Weights of a small transformer language model: rotary positions.
MLP neurons of a small language model. Each row is named by its layer, matrix (up: input weights) and neuron, and shows model dimensions 96-191. Each number is 128 + 32 x the weight over its row's rms, rounded and kept within 0 to 255. Numbers have three digits each.
A block is one neuron, or neurons of one layer that tend to fire together. After each block is what it responds to, as a language model described it from the Wikipedia text at the highest values.

L3.up26:133147058121149147167143107170133136163137104116100141083120036115104182154139141113111142127130095080117101146104116165143106089174102191097175150079117102149145141160136085155165122189084152127137048108144135104132134093084121106107115161116151107116178125108166164117097133085092117104
L3.up122:110109145137069111116141119181116130136109143070126162107132113176107090116117129131125186188111122074153145159125125118118125167155142188116161137107095140166114210174128125161049133160098130078065052150133146111110157129123131141102138126152175142106146124177142095124131135100071084055
L3.up643:064171113164156142115112120171148217158072140162200182120162138089092171116114115168208106117132151156159127159128069151082120138095164152144124161111100093102095095139161154108103174103084143128142129128115104143141122190137090113082132112095131120111202133116182192072101177182100167104
L3.up1121:121124097126092162101158180080179221076119141119181135073079083131147162098126095173094164146110194060128141186076126194104105139168133176111204102114093142131202205164138133119152177142122133161102101092104150152095146128203128118168181143151103187129173162148136116139137116171132125139
L3.up1248:181104112096082172104186133132164102109078119129192134107128092115137171146109095117126127163149123114149100212128108163098110156137161183124120147108099138134147124166121094130156141147110171138080075122140122120089087082136100107102070148124139114128173148065183166093129119140121158124
L3.up1380:108149136230125108112109096147151118155090083071140155131110125127119134096171099203102156093165099102122080143134138104085060131108145178132150137100100148143105118134105110098165137158153077107130088119103128105082090148129134145143102131110119072105193133148116133150090087163113105125
L3.up1457:086058116158100107113152140157132157172099162096161160103112170112158146187136119191100119112154131130102125175115110104122106152113118098161119127098122095120108132184129102170139032099133141173152066124110157167117128124153100111124108111137131124138242151156186091066124106098114125097
L3.up1950:129117114111127134080152179070128080108106158134151121185092134088111157214142108121094160130129169123103091229088110106113095137160139093153094107098100117152107130095136118127190137118132148190078118123124117151118141155169134161127111114133165090153158110107167208143086092129108100094
Responds to: Verb-phrase connector slot

L4.up2255:145118101137092114094141153152202151102081155112189113113079106096169146111126121149089157077148124090098061193106105162107105124131140092158177132115106121128128149162125130088153151172143131113102050151122167093095168118137053103136117155126143080133197173101172136066126137086130156080
Responds to: Infinitive "to" before verb

L4.up1760:084132145168110064147176114107077130166109140075113045097160153128145111139098131137148058092119186092121151221074137155095159135128120163101171125142135123102141069171113162175134133121117110146152065090105136144137149161071115078114176143143094156066153143147195077105129093209187173151
Responds to: Origin/location prepositions after groups

L5.up374:074162117132096092109165143109109152146066138143093144140133148104109147191122088114139123107114173138067090191093125165150086070117156105148131121064130146154100081144115097085165160124119141112114103119132121103120160176162082079080157132076196114098174131104182192109092106163136155123
L5.up532:097086142140109115124142159164152102142073166179104130128082151101096134144104179194129147173076102111156091172121101181092053151166106083134197155085153138151194129078156135162203158111106088143139140131128140104088116114121105138088102095069121125166110108193166145078037088138148143134
L5.up892:156139146136123110127159173148139182101104119117125111102120106126156154170117179137107132136150107098146072181128138177095109114156123094140139113137109130181067109153120077102183170137138122116112092156129157139122150143097115129097083191098128045102173115133138122109098067136146152173
L5.up1284:119131063099103082127128173133150180128096181097186130124130099140085161111127115097151118063104173143151084156102117163089098079136151181114156126058117135074140136166126086167102129098143093168133138160105167095087137146128083179116135140097138130129174127131142158057126089112116114087
L5.up1470:136173117109102123123145185148098133161036110164191173157128121141090149236096111100142146089090147139106080148134140152157078166168172119132103131131064107122108121162118073152182124122102131154139136143154132173095098169167143080116149137128152151117178132100178211133140153133133172152
L5.up1529:129081126089123147102132093095161101105105133116168167134097124080125185162134116094118135077091120098140117229127131134108086131094191087131129205109144164110135123094121111122225113133102124134107074135132138143096161176159124098127124170120146116174153140081148172085071100119086129142
L5.up1732:104127140139158157105140130094075134145131122118193099080184083109094145135134141132137152097089153073150120226115175157130092163094132134055173104141120086138118159170118096087177133149159135122146174173074167113094144142094134127148153160104102100122153169116163121103072146099096160148
L5.up1954:109107095157141083124178107157134160106132092149143139112092111123123111155135148148128155077182156117135129205120172133168144156137114087159107172104122153108136145145161101111140102111083142150129093140142136136116142169156108130144138139133125175136164098133108103144076099132115162125
Responds to: Pre-verb "to" and modals

L3.up383:128159100159101101113132100106076124136133148107147145094144118124153114099095162165172137119133147086103117165114123164117128114089119116165128082075115125114161078160156129165123126139078116127169157100125096130123203143080142148114112174114174124143150125172191095095169104160121136089
L3.up652:151157107118172143130132152097093105105089069092117102122135160117164188168102155112086120162126119172142137199080151097035177197117134154104175108164153155136128067142070143131111135166104050161142152137075112169093119154157124112137121125158117124068120100130155147049141130124128140102
L3.up866:066170112143149127110139143140092137104126078149108134115102094142144151114138178107164135156130077163079108154051110123083170139154080109113115114104117110114163160169114154203129124143111099136125131049116161183099151175118066152144115099119141098160109089111180112074148145113119126079
L3.up1259:118141162164117064125148114159099160158112111084141123099144090145140140106112129124131115169120153141211133151111148107151153129133168135136138120111049118129128132195092137125119123133104129115157086129097120144126157120103058146118108198167106151129087121167168112097127064130126129089
L3.up1399:081170101176180146159140140095117162126151124082068133149119143144170088104095115114151133126110153035123206129116100108138132119138129154156150147104098128139124102181098154135080172103177145103123151102125075154085160093150109165161164126146126050082146142065142101122194108114110150040
L3.up1696:120125162147176106079112128165103125100091097127171137141145121118178140143104162116077147165107125048088090138177142159075167106144161170114202176068125228161117119146148188118145110164148069110097108136127134131156162065087081148081158164145072106152131090164132087064155103161136082118
L3.up1844:112089094161191166111130167094130178135128108115164145150129129101163153134093124126163133127097110079099154159130097113164164074127078122149138121114125189121175100153142134207098146136127144166128099121140084140116140135129102101142141137174120170098127089123101142131108101081134161107
L3.up1847:111169130207175122168149128103148132162074108152064072128166122153178141110114107109076083103131121173135119121146115085109169169115153164130097196147120141173115126148154182207082098150128074051117103158133101096164156137151099156162129165166174103095133059107086197095140112217137146118
Responds to: Post-noun modifier openers

L5.up288:112170169156115121125080133167185148203204140119141129098111112146100100113127145132092131122128146138048116192094117138159069124131115186089169111115093101155106122129114167097101105158172103152134058114036117178141167160111085138130119181098175095135168114144102112101150098141068156116
L5.up315:025132099158090086164152169179135151107137114137162110125146107086109114115111125222115130134127077133148125112061124178166108113135140101125157155083056184135155186067135103086131137154164089125134094072180141160104213118130110172114104108169081133128114130148151143110111092144220201085
L5.up697:127111114148089085104095084157134213161150137089130073118112148121174163198143117130076083155121181140062181168121182152136121110113198157134120123114149129148095158146175173143135099086095137163145083092122129088034134159127120106145134107184101122037164125167111160122085107151088103144
L5.up1035:120125083197065043123064109173134165154157090081165087120135160112151140130107110107088110160100143150099165129119134203152126106093209169107145148123099120132073133127156152063107129174122104112138119171059115129160151142081106126164117174143116137081122095146067107111085095159119140153
L5.up1651:108136117190112077118129148183114138161166110143125103102142134126156131083141165155049118132080167159097127150062150111232126157147098149136153122114108137122084086124152129120107057133156132137198061095087127102092139179106123129089112066139110117121186096137146193115079087146174112155
L5.up1825:135154125135151124121141111140135171134185167053103173106097120118129121148153127120127149135089120136147100182126065151162128134118101202123141112071080177123077164151155141160151146177124095106113085066077121139138159091121089150147129144156073071106190156166156131136138054195136143090
L5.up1924:136203130133146132162106137174128134128132110066071073163159114137145134117138128100165136161144131132082117105099130117112171148118123173115159135142084167111055102181141123095139093217100052119100118129170094108127130141124116145101063122122109153106083125170142163122151079167126111130
L5.up2134:108157084133150154137146193205181085151175129121122127146073104104163146158127159109097178143137054165105123092140070141137095129140138098109156077052086091099129127085158146141151148163112079128098079132114167146112202103089065118145090101149116152128096086144147108143147172105185132092
Responds to: Post-subject-noun prepositions